From a checkpoint of a small transformer trained on Wikipedia: RMSNorm before each block.
MLP neurons of a small language model. Each row is named by its layer, matrix (gate and up: input weights; down: output weights) and neuron, and shows model dimensions 32-223. Each number is 500 + 50 x the weight over its row's rms, rounded and kept within 0 to 999. Numbers have three digits each. A neuron's up and down rows have the sign that makes its largest values positive.
After each neuron's rows, "fires on" lists the tokens most often at its 100 highest values on Wikipedia text that the model never trained on.

L3.gate223:483443427419425467441505550492430537416483495577508583555516516436538522444482573493531430564523542454584420481526491415468459490553542492440556452517474488514515485466542472530452455434518508513589545528494464551466380569561508538476513640518497453441565533514503504542623491518461485512537493496449404534494546541495520489507538452435582445550504565534503568567474591452478654492590526558535541491516444472578567586498450584484491480565503498539512480461514483518526487483494652530496407479567504462613522563508478541388492530570458505544466479434540454451430560522478506502
L3.up223:571526408573541472588504567569571518476427529503487572508550523512508511485512529534496436493545546563387425560480478513452578485489434467494518488418502515439561509541493486474511497554498446518440467417457444505444500527431543488459499472566557535403529474438595489490603585429482556430539463493384538504642491428438488566615491511478458482535510535527512499564539528386449461434542525515535495471463467475561517525553404556557608471557512494511565518426545555499500539465431445498566469451643506530519519496504506583510530507511544546479405565500515531477553502518438420543
L3.down223:461477446468477494479588501499582554481507572510501529524557607433539521408542514406450489541567589446519557612505579474494497438515481491547500510440558473466574519505510488502453477520532482478452566439519455525420551392589492530457538526558433529450582531488493487505458511471346466581552384516397603429547481527518518429554571497514661439545460531455454516497493562506443573452471449547483456526564524464552530470499468523664491397560473463600553470547514497519521501520462487453505463485610516519546503487473513485587482480513502558457455484522473489537540507486431568566
fires on: "was ", "is ", "Total ", "me", "Be"

L13.gate186:466501510458449489606416458475434436441478489524547491486450459511531508555470403502426487551492523520530546454557412466476587509492594568515539538477608516545526441491527510428442549516400546505549524491475539579503536440544479542570554586485463518459509475451476514469563548457537422506429393507530543527464593443464522481457503472375515495422526551523570546531465512324640516449495448558533528539440561556501508449573556587489524403540464548534528525592453431434446487493496489512468531532517402531583597598441500520562491479417414497470555503447478513450480508373568438457
L13.up186:460501412503532530575467476562518452532468476503609499509511587541524545447440575490468607480555539526532512400602529522428545547473541646547501497448591432500431511442491531571453405433569459531554505578494501481510524445506527545463526459574425560390522509505576521499455501518522588476495473490504532572473495485535534524514533504518550495574546492357464527484550516453501524530474471515499456516504483525491525486483434441529483541534510535534540525483518520499456547541591491424541471626507495557453502460519560409432546426370439538502529458584474520436508584538506488479
L13.down186:464526503507477499447497423507429574501572504535540552550433528403482425520597497470402500554470478477495460529458471453486460505503521530518516489459421461467450448441530533433400438385521471485574569562497403529526430442484426452485502472502503430430486550442497490521496509431422437488457403570535487571456482540474505501559488426435570569546520462527581474586421420475573495577528495540499526515489546507475551427523454460447550485493548521483483482424465554430788485614537505559507482534563492500474447534467588482545501504564532500478500507436450486461526465505519496466
fires on: "us", "um", "al", "wi", "ce", "and"

L10.gate10:480581440512445475501476452488465517502582574570477481536522524453464508514472479492490592498432494477480595495541565441532392551511471571470331621554545516503478584571504425503452625471469567418493548486508439545595454537500495581501389506445468491474515503506463468424450553552517540530474520381591447479497466525506548418487447552481491460503597582416447500474444443495541594442468544479496613423491523506411549502502519593499510499499511417553491487514483468489474550497458545494504522438331459486547552523449477461610481554550487558524487484547499502451483531582529541586
L10.up10:493519430500457429486567475626498472531509515471424481487445467399522542515523557502619558510574524499446592452522526505497527584567492553585414511477491508549381410490579416457562519553496505535442540446473534469638474524531458483494545492574393389527470537536485434512499408469469550526359479519476488500487508477444535491525489482474492530540495501550489516481510497522468449507436492571502512519490445436521519473448582557500523537508534573475563519425500486536499491399472502407409431502450502430512582526421473462526516640502552496507610481530470493481629556481505515511
L10.down10:504470499490500383468560548473528506521413485559475476553443484483569537519521444480489516501503497497390526441508566506474571465515423483624501459407458546537406414445522480468475412525443522557476453515563454450510457413447557532482481502625495490536503494569522591470483414368555522470586515492450506545555524439532589513510560492516493509579477495524481414544481457563445551600486396515536559570564451447562428441448464573568514493435492549460430534446507546483489448349454473482520428503549537427453559551415544480497507534509502500448597498581547418423521468507426528522
fires on: "of ", "over", "0 ", "0"

L12.gate86:557535440477551498437460479531466454515542622449458474537424485390576543497592502563541545447421481497458524481465432456431478506486487472525465477507438551487535556515518534460521507506499536526472479499537513568398546502488467514503474443513493500475507575439490586420550511456498562486547554567599545482470533529531621531506471469449441419486448488634484456547459581444593498478507562620595498403569510452455442500557534567524582495465572475601593478507521596525502512520514534494523477487475496413327560570443473507451546543372515517511520482529508455523540492416476480452
L12.up86:518558440494453440455473557541450451508493656592504514531481537518493431562571539537557494414497486521560554562458515511484489581540557485518425402495504536466546532569543446552568518462397461509431554554448549464468500564446509429441492443529473468536557528463518468464445547524627523468544508555568352426545428510514557427491495508458493432617453539543457520497377461493474534533467523529483530367478513390563424566425583458449525581570513507518479501393519566559506474447516530447592448507482576410464552457546540463498499525462540492559486513529466470472537485542465531352
L12.down86:534616473438401553480484511501539493457559554395480461538440530506477424425527460519455507443438500454466597538530522430511495419469499547488481521541525553461602563375534460503479528445458505520458536523574518559533412533500507526517418479544522430491500507457531511521565585593577565488537404523481536541524430587461487489495459529552499422570409437497449526492584368511525549460524496568515534433474453533513512405393493504488553557558495484476525473402467487492509515455488518468508487471568468412548416502460475459545503469610529439531470415458527482538476530587513534555
fires on: "le", "es ", "en", "came ", "ow", "come "

L9.gate102:441477545455488451469445436429564479584523487518484437387513501408508457519546632452545607529535460486450479446462490543501544490448514570437546486524452528477578540606596527553405510522490589508474429573472519536575514538474496503490604499472463468557538464405596469466486455516497483519444527569528454507457493496488512477520416455468454511528537567577574406570585496499465508456547490457499524489570575587523524506551481432544526448511395577464491492457466474472477466497473555487494546501487516540520697570523415514536429549420458568501564597523493372559479498536558433571
L9.up102:534527571514497611461496577475509426454427501491512609507527540487459558425561420467433492489562480528484468417400428432487562530482492504526454376455385449468458477443462549449590547578555457569521542567530536594458500443613531503500408450509463538513466556493511491524475542480414482531524515518497516494556580527467552514450509510525531525414476559573456604562471597405466535507499510521557492492509576540581466540550461488494559512495559500510534471488474438552539477390492423486585543355482471477503444583544536546583426486521521448472425486435527518462513526502571366416
L9.down102:444440498445538518480545506545503507556457464461471535524475493550497445413457515451462606561431462553436480504487546481434536528458422536529567435546396476502437559451403514491567512528487504491484516475546500484509497521455551546519527474519456515577487561455508537552464550535491517436502571476523510508539501493521535539496497419497488426424426524515502484511724457464450543414513574389504558428467547475499382469549531486506555455470546502392571471509526436562205495438513531471460542456475548502505589664548486568567478490490567474481526475548463455459492479479499408544
fires on: "compos", "present", ".\"", "organiz", "initi", "public"

L6.gate132:475511596542469577504547432471509608498540485494521436456584426431487572469487505579513567480523514523488572510466449604563541420454444457485531575491471427470539567479446425497471442515441517447505524596493523531655551508642468474435535537414531446483479523568439493585537476518479436528537448508534501496488547493487522444443500492455457588577517603518465441473445509457498520476436435581603504556487397505547479474535513577485482534518491440487481558487549584490491486457452532503572469507470552425517525402410464556552506457549467536494377428469521524454567424512590488577
L6.up132:537445475521504528438508429354512519642487487516521438452502394414454498520471506511484494400538503485530487472491508542408574501565516489520494510533483464478529573507460461379461434472436484511535524556364427526567484505504498401477497549494483506513391493498501463548524402481392479584545478429498438450488546509497448470451445470494474605519518498465499498424488452481497450423450490583546555509550505441434507439526503491445531528584509427401497485480490460502479423484482485518544450561405424408498495551441501432470510492564510531642544431527545466507533459498554476478
L6.down132:490458495572466514448547546571514495481569386515605556513420452517488502565416514523499487484519409593482463451466484451475518500574484450438525456507557438481494551508455510495513588500508544469541511567366501495495496501543487466475548426476532427541453472510492602449491527440449508508553552666453499473523541497436546503534494544423437557556504515473472391464549485488469530509468512540526470569458519479505618412532538493494544541570549379503482525463521518468508458581501518541565469478481522488477518431469509480573577535500488462453455543468496486417505429465501571501
fires on: "disc", "constitu", "isc", "\n\n", "lab", "me"

L2.gate136:483558468576523582431425510498542463444466520569499459504542552502562431472508486503500513366578478445501500547425452470524487483539480487469485480544463517490483483503420461509465467560445403501500657497448525660437396582554498534490422500469460553511550479498523402520545533553535479532472487528474605469504590500504490448549643489566504449437441526516571534604397474507527481489560534507519457474460474475559442538450500481517463442488510488586605512544492516517504477501571488509476562412414509503431488534492459498477507565485459501452571420452537372545534557495563463582
L2.up136:493481514499463530414542370480563560473463553517567566558548469491548524521517439466526535547526552426538447606609477497522512488565515467485510510509563589511492425447561410488479405398557431468550568406411474500510411463562462552493469505503471534525528499515463464467496470507464549510555442532443533514528445481518529489584510526548558475481424503552439572556511614548503451500601484516436557553455616476517553445475522543532427482548575520504546517451458436494488584573544570423520433456554475418628515516514520474454534508532463554514455458526594531422488450475539512437
L2.down136:540443517508556495482529455561424553477571470578506511473437479490491451439486448513543443589558392514465484545467478567517460502427563409574506539547523553519604492499534519529512536447551463501437448556433536567581477444377512481546618494463520509516532406454462489450566475554520469540585446532457512525490438410405515509496463512512505503596542506532519492531414479553501510628505454545527448543497514414479587466579518509564470494564480554553455526516433423425551491562426506512426529549432445578480541517523531501484568502424424513522474429442527541520504558561549551460
fires on: "that ", "Charles ", "ap", "Vol", "\\", "Place "

L8.gate39:471540528440481552508467401542544432456447545417481451499585467436465501499497421536556547391446452469489492473465553515486574458438573516555446498516430504478503536487535463489501520468457529547564536523470504522552465455579452586509532498431467546474528532488578454529515523505542568547466514538536604506527493466510482514451567433604432401532523601464546399473485522523468536485559416463473461451562543620529507469439386493526472514470522522525557502378489555584514542572468525472526536517464485532513553570573573538508529521485524560559517332534357480507526539542541485558
L8.up39:505638563543484579485461508492524545431510486467441542503579500499532472495549440502503439449499463529519488456496516583474465513514498482497409467469379636545456567563529475539590516503555423448491552426389498526473402543479544551412474438492602525525557479455595483489507489583490555544461581476560500430659495495524453435498496460521509544451446469447524467387440472478450542528568453485391557433497484554491517454541464483544453472518464507570505462419500539532562568493389520476522521417459484519479559527645500615524470512592536581481462494476457484523444483501434473455
L8.down39:472495598542570522464501558474510574509525501499483596505546446503520462455572490454511456436489454439457452568542460472450449484582408446485470607481478605437566482561586527437449482540508436482526435532437502622485518580433553460458521480442535492480562513511487492455453537539476499594527516501494423400530483535554479540530564437525477515500445451526461637469504520490517577459386544510430474500396522547481449481610566472628573536461470499490521504497511494568668527478495518455547491547530407487504557480520456565518441428553505501464488480474490496506482558450407532464
fires on: "\n", "ing ", "In ", "ough ", "f ", "ow "

L8.gate41:553498583470454490415437485522506521575425542420574510484514578402516508483564510503483541545530486606540550476530539430421531532437533485541506451472471471465584447507450506523483539521539433451489475553492596541428530472389485502571530547377438561512478547494477503475511522615504537514495529470583436507465506408461484567457516545551504487501453609430451493492525474556563513545436461413479514462484615541482525436489520585506541479518474554504460457548531530410524524486523451485427478556452430469454552504529538431477490540471459426578492333440486549570547580480482526569
L8.up41:516500462474501486498442480506514551398407420458592529582478504485556544585419479518455592522555540566477516575516494406482579490502428517515551562518460496513549420500514542450575518575434518464459480538552414330443471575386493511519536495501506485445557399550475417543553541523526470486515496542413430530468560467465487436423491492540521469542384486552550462653493531440439546439509490475556474518444516555547538437497531578476520622500519480433437509465526520535487451567530467436501515548563506489465440421544518535542574504651519486481417457446519498471510545580548490579
L8.down41:629474507501487481492426442532546553569449533508554498440519553406427599475493481417442491515588472596525524474503470495364550497538481460491497502523519439443556472518444543399510458499469470514524540538431565465483450461521490499550489577453453528449477541484491609486494494568465446552530470514492465540410526467458594452559509465584456548467546524389514463432585466566567554453419515478499454425532546553505545474467473600514493501617386511440459532488500437506637423445511474566492446535503555456458489445545495492478553483512399494491566442474466419414443537513554492537
fires on: "San ", "Del", "del", "to ", "G "

L14.gate175:435547481521442502585538573595520497463504563536395479496527458499474544490546511487484517510528564493461452515356554540381611543480610480489519458497511483553510512503421494546561515435452466465452528553446531417545482472458392489578476516490494546487497519530482491474466489384536465477529576513464541492454448528445505523482419494550377479539510405553445513452459575542543468523480499488427486459482543491411487552376490504562463509467507549470536464396415551523518577558535363440555480461528495595489486553533582568555542584443485496607499502557449476502512567458527463409
L14.up175:441530505519481477512449545527456549469443572470524529506510573541482565479519574450488543470480504462596486440425490421542556483531542524449477560511549527596473514600523405521460548543530537521560478630512590442576545541508438454572528505529482453561562488585368513391508507420505550473484461490492541579487518515479540451455445513490493494564515553512521490505427597530515416476422576502445459513485588422509570527514435589485552488468447528519477527414519461425420502475594465533515432507584501509493545548498568414581496463513538578556473470482593487430488469548480566462
L14.down175:489506498529438513507471624537491552441491540356427476531548480522511513532488452426510471474440451500519527484422546533530529536539542496527490406467460538639564528456477497480449478545462487520524460464460484475601593479510532546548443540436491447476483444455517510562484508442473548611467495531564493460467532468514445480486518570529517516470447473572386587481547410526506509470521533463491460405697471461445454589492506457510524455481492555602455575512395463524529505521514478449536474618462554470613542416485458518484444472460495563466447581499453442550471535502466498514
fires on: "as", "ab", "6", "rem", "pur"

L9.gate116:525545413528452542478498511525497386585479619518463506515523512478522522526514524541470608496574461533418525462538489600639472464438476507491463528527521491474552493530571455499430539524491540523543419516546461481537524460564550534526422496449554498404479582573489521489556486398521477516510535525598586544532430555488487469412641453509477466545505515568561401462443515533508548506467435437458433446537456467534589478440383520591522409475424478489454454361548545534551543520618534579596490441433470471547593472475533448469487419517495480587582448474481505454483527559496449441
L9.up116:568553526453558505519489429567517444379496556497585551550537512477544512488379445373522479572494547466524548533593403506529455499411501561485491473593521520519460543412498489514498519465483457465439515432570491483418547487508559495452476528621550493523466453535542633559470543540563510472571595505504473437397405490466514429476506502525554432482551522486507428491456527580546475564572483469614399520476474596459463520480474348479453524474491475529481423480496454499506498518515554491445557590509468493518548439605522456444494487485443464544413459549541502488490528570606513456
L9.down116:484539524473526476542496441499456499499515398487460419543524557466479527472469560483483395566512611517468485492510546376516469478448589465576484485533567528522500577487466485514517560460533478452479519440573503537400494486464442572525471550591514569499516408514469515627444511510515547549446519573427499453463405432459500494449553592463530426498543578460454463477391511542528499432570523517567512519465512547513424511477527407605521569567452508496460438499486482478228498486626499515373546572532525562494402455571522479481459533508496578425492483488497568495490496521569547464
fires on: "of ", " ", "a ", "went ", "en ", "ed "

L10.gate85:532477567549627542566448438436496463572420579535440340516458551418509490530545494487546488541606489547517513489596626543610519473540457531549453500475461538598492531557418458562414569494491466553532499470499578493466465511513503464446488477520481429556402482509436571546490447500457529512593561419512541436480509560539477513510582456555441453443489511450494502456484499542587397505484522457464533479443537462492537543512506467545434487445570517547440421580509468462505505392550516473423572365415508546491522485420508504461494481430543492494500483540463493513491453486479510517
L10.up85:572515518432552464570456512531405453499493510500538445547555549489562463499549547564472473446542544508445535385554568416550504492430533506486428602490491471495528592433467502464490526438520579570510482490560507583491389466430461589564525448594493419468472494650490546509517562478454492602456533527601505490388486516525453538537557475525504483480552561485487474467460556596522447510509444438545521460527566538495514483522460513564517466516453498570499453560535456437490520402485506499454545598372434527560510585558478588540593559440541527478452441531517579439494605502563468506
L10.down85:488446585500468533555515454530457441490482493536476417484507520489474562519543487401497441528483573541469510547527503516585527541586500417421519434450506578553482478581440464519386552442474574466481496506529577510514490478537404428443524479549567550515415489436509549556456483412465558513516437448560533424565526566494494449441476481455500491394496530447498471412457437496538446409489466390500463496456511450524587576550484389500500517455476506591443388457510499442305488421514576510432530506401484477493468445461471514467444485444411539483512570457474419532458557528564573540
fires on: "a ", "was ", "to ", "of ", "fered "

L3.gate204:518485467506453508485495432536494447543523541572584467471514562523513608478489511521566576521494493528477475548463573501514374484476417524493392548522537482491507500532486534532579490589495418484480513490530529424529401493605523479465533516388601579558512466525461402542579443517500503502587445507447477482496477531462485581444496495507493425520493554509509456541599557463469578510502480493487444526484513495524543557347552594369591501451489435436595594471498609545541625544499587484534429482524438426548544494452496540509504546506526505478412433586478509480511520489522566549
L3.up204:444514537520509589452469487557472426500489524544557533425503485523528533457502457501528545565422547539502563467462510489500522474473414575574502538581504516486509472503455531433450476638515599462415448481576608501567606440527444463508487552500595491542492435581465444477502446529588492488427448490500495540463504471469427506424559491400513558447601522551557538510568454461392390506424536498539571565470559466500594478427568504495633517571518518527532490557522564508470528424580370580547458546486577535517476466404472454582551484448503459460391487529536464480522524448443538500
L3.down204:450474530570524459443445536439510535528515414482451507484476484498453448381530528486479470522500432518563470625456498609433585489481518570493575563434474545574472470558502485539559424517525500607577506484507531548453510507554463421461496525516570378564521512551503460492485497422463462595455479427519443478493509506445531491569492433568531555500519467456457557436502515555561509570380469571477455527569512507452443433559500496577441530453487500448449498537547484490823497484495521521535490518549518510430491379459453525463382499469494454548502545550475512469490453494486483406
fires on: "Paul ", "um ", "on ", "us ", "ore ", "range "

L8.gate114:517499657455467441456602516514506525529509562492378464531497440427504459512464449498508568534495498600552513502503534566534478574451500589528532518421550446518529405448471490493481515515481504490526556480494538529390605563515465419488497586546520475468448496439489515462518607511517435518540502609531478582473553550513572423399476545485556523588520479597523470583458515492535499490424505549492399452521580486465503581469512456633505478409503485539597458470527519494545578511528404531508441524549491570520489511493470421583436583458578489502459464505492478532444429502447393415
L8.up114:543540494546490423429425514528536557460454524458421511534481488475541511510527598470465422555458433465526458564449533536499550496537459499461427508427538455498502501470479443563482460462516460458445579380541495521490601455622500477507511650550534514616447546548467513412527506506497487509600533513375473519360468446551506463471524462479476522474423512608447505581493508502494509518489544470523489510489472423510499575513515430530496467442490483482637443520436398523542566551464510482534462477481497500440483515475467501518514476524488456535459419468534453527440574500469445459
L8.down114:608574476525532625526483429489447436452599457540585418539496585530444482505535427558592476424565457532499488503506492521539463570491464497437445508488388479483504503505433548535449494494438579527504587441429465470531397523464496520461515458508445549461560563584569522501521526531410525585492474544513526505561488462496472501521490467568475506595590506412562546495542544482470449417466446446392484539401508543510478490453372483479503526553444575451386534511573546651489460514513514492519520593548549527544500554525485530430523442504475517536470499473436418553476428540516501521
fires on: "an", "om", "u", "ow", "ference ", "ked "

L12.gate178:465504490598585451572500538455544469473492540602431460518532503425504539475494559514487531522545532484469495449419501470467471490478438641595433497549523478491535477518377519460544511420543533419585511535539500494591503485467489504512488504490479495428486552567413487528495614463487477520575540356556498482561519456555491464535484536452588491508529521502541455515526492524482432465452460361553491542424463511421459510508506556578450407463474467540458451474547441464538569515628505453453546479486467573531465589510483396464524535486540575522527445479440459420476499521536547600
L12.up178:459469438539477440563546529542471477521517458452523403459474427463582446568510476429464504541608493505521472466480576496522428498540491530545394467448543405537528541543487529570567494481571568367505500446562556482628428510521507584518488487511496506467560481497482482544462546479416580455531559590475465493551506455461582469558591476564499522417503459457482509547473477460504501602427523465428562535510468562429429584496482543533427549503513477538474459308449529453517547517443527445437527507488497515488549559513509545527469525537490582549540448487449462579521464436505474503
L12.down178:459459547482478449553464457471583532504535525486583507504441521511535534528474538463489467483549420446518527471484476386452468530484486476516475508420417446407434479470424434488542438595473478490488448454533602533605469537449484527575577519456529550502552544441551515473432513549543503549534529430599530440563483496448503514493463458563552466482497502509400450471415442543554454557498604473501551433489496540460557439491546534525514515520545478454416458537530499464529509499468563496466562526388421481424456576463403514548481484675461490545526587533506419513535533495480414521
fires on: "of ", "over", "t ", "an", "t"

L14.gate180:500501496526476588500490431464507568528455488448528477482464515546416492459541496494495508485396474572476565539458559563517506475563545510556484462435537445552446513553510535497428487426455531517507533596464507537526568469482444518445537489467455520421574567531486448541535501504483448549519555450427479542517525578646560576577497468469509457509528496437496453506514463358511437508481481437527435404478506423511476459445471551462515452454534447520521561564453542430522447576580477512533469499572442515564620513353526466527551562455477492595502473512499463509388401461523497610
L14.up180:520539393533508572563497466451523493475547541521579490471498510444454454486520480515566500488481512477457546527440446574557539499497449497552483546507512442484509469571524496504489442502534490497528526475547471556475544466524501400487583600564550534486504427574455520516512462487557485566470444516408482437478399530491537544532484536448533470421623503439544497555510480404486546437498509451565432618439564476429455510445525519399490520463490555559575575544534382426535361444618548511479607518560511491483467434391512556480496540444402520527507429521564497433520407466468401546
L14.down180:435498479551494487508483514456516536524544505565457463554496512489497466444533475448467440507422518601490521439419477587560608461539456563580571523551566427537511422529450496621532491434486504603542508505516537476500459412519473488400553608527505432493463591540531474396428475472533509594393516525442515430423517589547476593524559470428479453411413574490549537426657522490447475554473549419598492606520473425454554529517534553531473517467440510507530566536559506508526469534588509492450554506584501444416404488479551544537436480518576528479441539476555536496402559532510510517
fires on: "a ", ". ", "e ", "us ", "ia ", "um "

L13.gate56:491517531416480443526548412520414467363568489507525470483518513457532559431501461550538551390458582594516474489480503515478536482486552501581486514522511521357503474502563516526514615486482562454517377531499527539568590532534492517482438497503442531525481438463538559504517548530541506500567359456468471637442568510390462368517503495479470441571477489509555554530404461492526483487462482516504566531493523539570480481484428438518506499466489443536465462599483526408475526572566430483493555469489521471490423464542484516524498546449531453488469405471577456473489570463580502521
L13.up56:442502535477501353572437560604566441450501545438486432495565506519472480459414462480505484483467623495556452527445524464441514464383498517439565530589535544486450505506448443527487508528523459469534387496476511486504526519474485406462419545496411424554471458399474510444473490425531574429453485575486519606424430576516511532531488489506520515503484485563373482443444544497531511491462610545399430395579501535448575494458542527467475512429493465427548566490454522533450498502486513466524513489491479494473410579527448465577562382454580526546450482564515519434498503549430541436
L13.down56:507535435504548520503524543428515504512531522516485555570460544426490422470528470430492525420514523541540543493478487504505487462538538490420459492591372519474542473547458506517584446533479448532516454482526531573534515434464461476542358489504482589545522461479535481386525418494469480528529419500493491543489467509542474566445471509568442477486466469570479516469500476534555525555494469451437607361547557423488564649535488523510550445537514389593544519524340419490664571481537510419473647538552473553534503406510556449466466404531483411525470519516465434428492487518394440474
fires on: "A", "0 ", "al", "eb", "em", "1 "

L10.gate112:480434543547458485470428461496527488555435557514530550546527534507503495558541498543475535539540528668535452504629519421513601447416482606456506460417442499521529444429512462413505570555521513541477449485439490572503486538500577486499408469407457557484496564512468478483515617480382420496427498489542527479463481538542465491384513560487465474423416486493462627513405476530564488532509397413498530503527592551491602439475476502615488481473565516493535469535463455432514462502564451520449484503458511434553493515524478453555518479443510470538540508475500539451513477511594410544
L10.up112:518479472563428544438516517548547456447514509497514519545542582535472518531436598451412495558548496594481491458545414391515526574473511524487460535493456483457492543455664601499439551591484517557485488477443499592491463541477497511508400532402483463486546458481591505416458556475474533539495462478531496472531459531513535465464508514504501560560468568466502544469451477522459530424469482456585551514498598578547517585455486562645493539442494496517427539512432466571479479499556530476491532537549569487579461529515428563598558571461423504495451461396580490382486448573520444536
L10.down112:555532426568402481474480516521568546521566520492521621468484522474485449505524445525434508442567527551525487518546472468480562546477445622481566534352493462487565457521500474377439521530471488521413489435483523515487442524421482441466546519432484455436491522525540467525458513458502514515453462531501550540516513608550506471448459512463530533524488589509404539559416551490485564570495521449532440537426498558499632531503526499584520430537501519473525536429490414465415439440421533420412441515650598458549540360562461477563477520515518468469471575454460427412445465502556434520
fires on: "Ex", "dep", "to ", "San ", "qu", "Dep"

L10.gate39:486409489547482465490497490501470515481487476521523465563507488484445528485613475473540624517526573482458443562445484468511556495500597390580487507506528523611466550465481495493471613511481494416571519601450489489510539524551460576520509540465518465548539521512575392528504481549495592550557515428470539533449422527557428457434510504531517501536456480418527338530452481479538453417632551533452529512487551492516445451532429497606517547468566474451527528421490523493513516546460512610580559453521463511548507471501515463508536537521502452577533470461472456529385550583581496594
L10.up39:510470504513555516501435562514457451477574395510477440540534460512448480532617441497520508481516619433632438569450476415529527554524504409521459553446407567526442540514474502468537591479519437456492442560536511528431504536509464495434614570462546471555535487567467447493460559451519577567507505476420532562472526544526495405413524490578578534455549458460471356500492458504560549449564479488455556509450439401452499453552486517522584508525537539535443545487483488440528516525515417599449546460486485544503583458565430493504469534533448437552563520497490536540480639469552463614
L10.down39:449429595502471478406403527483472530525515535502514477524418472462462492566471540436516542525483470534456449562545463556524461522507530507493441512516544558500458545458489531565560550506540489466511485574518559591552426473477522507475476438484431516414406545573532518514427543509487563470372462597538465476495478582452508528540479439511552490556572384513506497447475454460587505682429558562501518563586530569560466531462499434553576591531475490474500476612445432590663464519522438515530528449500574525495520597512513541452530498552473525489463486513497541538548528477496463495
fires on: "dis", "ak", "ar", "k"

L13.gate18:524561467388460468369470455586500493504547515461397479490429561498543550401440446527497483512533478577496518478503479518501508543509499615522555471451484570490443495451498535493488506539370529487510493499414552497523490530559395544516478538542464477490425606523445490506533538516463453376470502515428543635499535544559458453502548454391405489515488542458589483575507475400535518492486501523530485436520428540436524551488505483602452387467478584491542438471545554512474485530478518525507500609483474538532541531496480455518490515530431479514490536617432561523542550601482468521
L13.up18:483475524566605549512528473490503498417481570528483385632514528471538466503457477505553471523594464488529528420492491484506600469505462541407540463504534480479501526487322448533530494450511470417512495495489461533480563422498515452482474507513513477461466468543567499400467468585510499500496511395449486581459514550450487481485508565469476512565561509595535511522474551468382434541474491612531514550507473613560516445523472551455471548514517433496474570528497478473526465468479487473480528459544471553466451527427399421472525371399568469551504538581554583479506435493519567477
L13.down18:565526562562465539478493503503523453428523519601407472516531426519552547495484472502487476536477451473451486456568524441449415522483516550511449501517583541431524455415509592625555427474469507461361468460451515523536520554501428495389536551484441391528442576562521463543460455427497527479473520490491477597537471420521506511448572450543481453502496470537476557474569577449584482543526453453431518434505524530447438456537475523429474549511600528523463475562514391505524428410533577523505451616546517491424570509499502475525499520542488425493475529452445537619470532449554530536
fires on: "and ", "ü", "a ", "Sch"

L8.gate176:454469507498486552619453487571429488481514549539516543471470536509523533519518607475519464489487443497462535485545457545441512477572493500539530517481555531553517533484452513511512531533495532589418571543574484500488420489590506524426435494505532526515455449545413558497482465518595457415550515518400502510452524526457450520484494505508522505512490502501665527623524532454580588420543421462566534425463483576513487475541496555444420434465369524439634512421531575569527579587486557441544440466548377474530549491548437409558525519439433530501499501381508508501491426508479489539
L8.up176:503376499462451490641426509505478581531468476502531455539431507591455520513555465540468475544567504587401455599486493454455604435451512469485607592516535484458562454442484488466423501551480570450491485540507552501441468468486469458576555557580440427472511459546509516526527494524551446562485491431476544523376517538432544511516441486496502512520515452458593554602553579471448537477570521465472602504493404541503561528422515454526540435462374500475563498490585523548488502567568488436591505463603504530469512496491522522588483547467495468460462479476584393445509503526490445514
L8.down176:479478560414474481543464444483485559478460530560511556545469496479551453528508479499393581476486563453523526521441434578439588478513429485502549511485569512419465557475511517538396557527581461463523570527509500465432576395500455508518510519556482520471570505499498551478448487591462556482454478475456539486547490485572510534472471446499495564542524440594507506528647541472516483616448451475520494531497489485474391557544520472520525403508479491563488461455566527551487425532444559399538456411593439561415479458530529530345488532422596539426496535541477455477618519516428526538
fires on: "was ", "Det", "Swed", "is ", "th ", "ean "

L12.gate43:417462534514431536513478438563496506582524547531452441519534498553533548533510493485524459530508463483471426553398583496571436513447525422412521430528536504527510583470461471535468487461457429456600464514547450532534546517538549501484507519465499465446622582457456485513500505542453546489452495504578485527434582507470557429479528547536543495519484450470597537455456457541478403468517535463540518460514619504484509479515447461450520511461501464488508452384496489497485488520466541555479571437482515482590517583492431527538610567507506511524525476543482640481554587416464508469
L12.up43:474546543610456471572476576532473518458510588407432524518530396506540519485502567505505499572445434491492486562475559441538423501438411594463565522550549547440458570553451473521410435479476512527490576409580457473510488590443469517462421577507466511576445512532447493520508502480531560491557483371485478474458415486529569559463440506468526465474403472487560480504505639507495584496554526533492498568504497611495526516430491505521478552434476362518496490574533583435490551550549478494445467512525509472511477500550501475535409504504531539454394588487556522506472575461541558444
L12.down43:479507607599458500474484572411465514537511499494556500502394523493523451419507459488488578610550462517499494495555491502541476559522547419537495581433515524535492483471496498452502538401490545475467518538483473367493367467540421460461480555563519419478483532495579351537458566474433462459453486487486478568520475448527494444439476496454520499467413539563462509576466541561489548549581551435571608451472534502508554541474541540438511559572504507486513525505490517530540504509525439526395580512544420462555521542524473558521495583516439494506467517473508473434478528603550504616
fires on: "id", "ann", "ic", "j", "ac", "ven"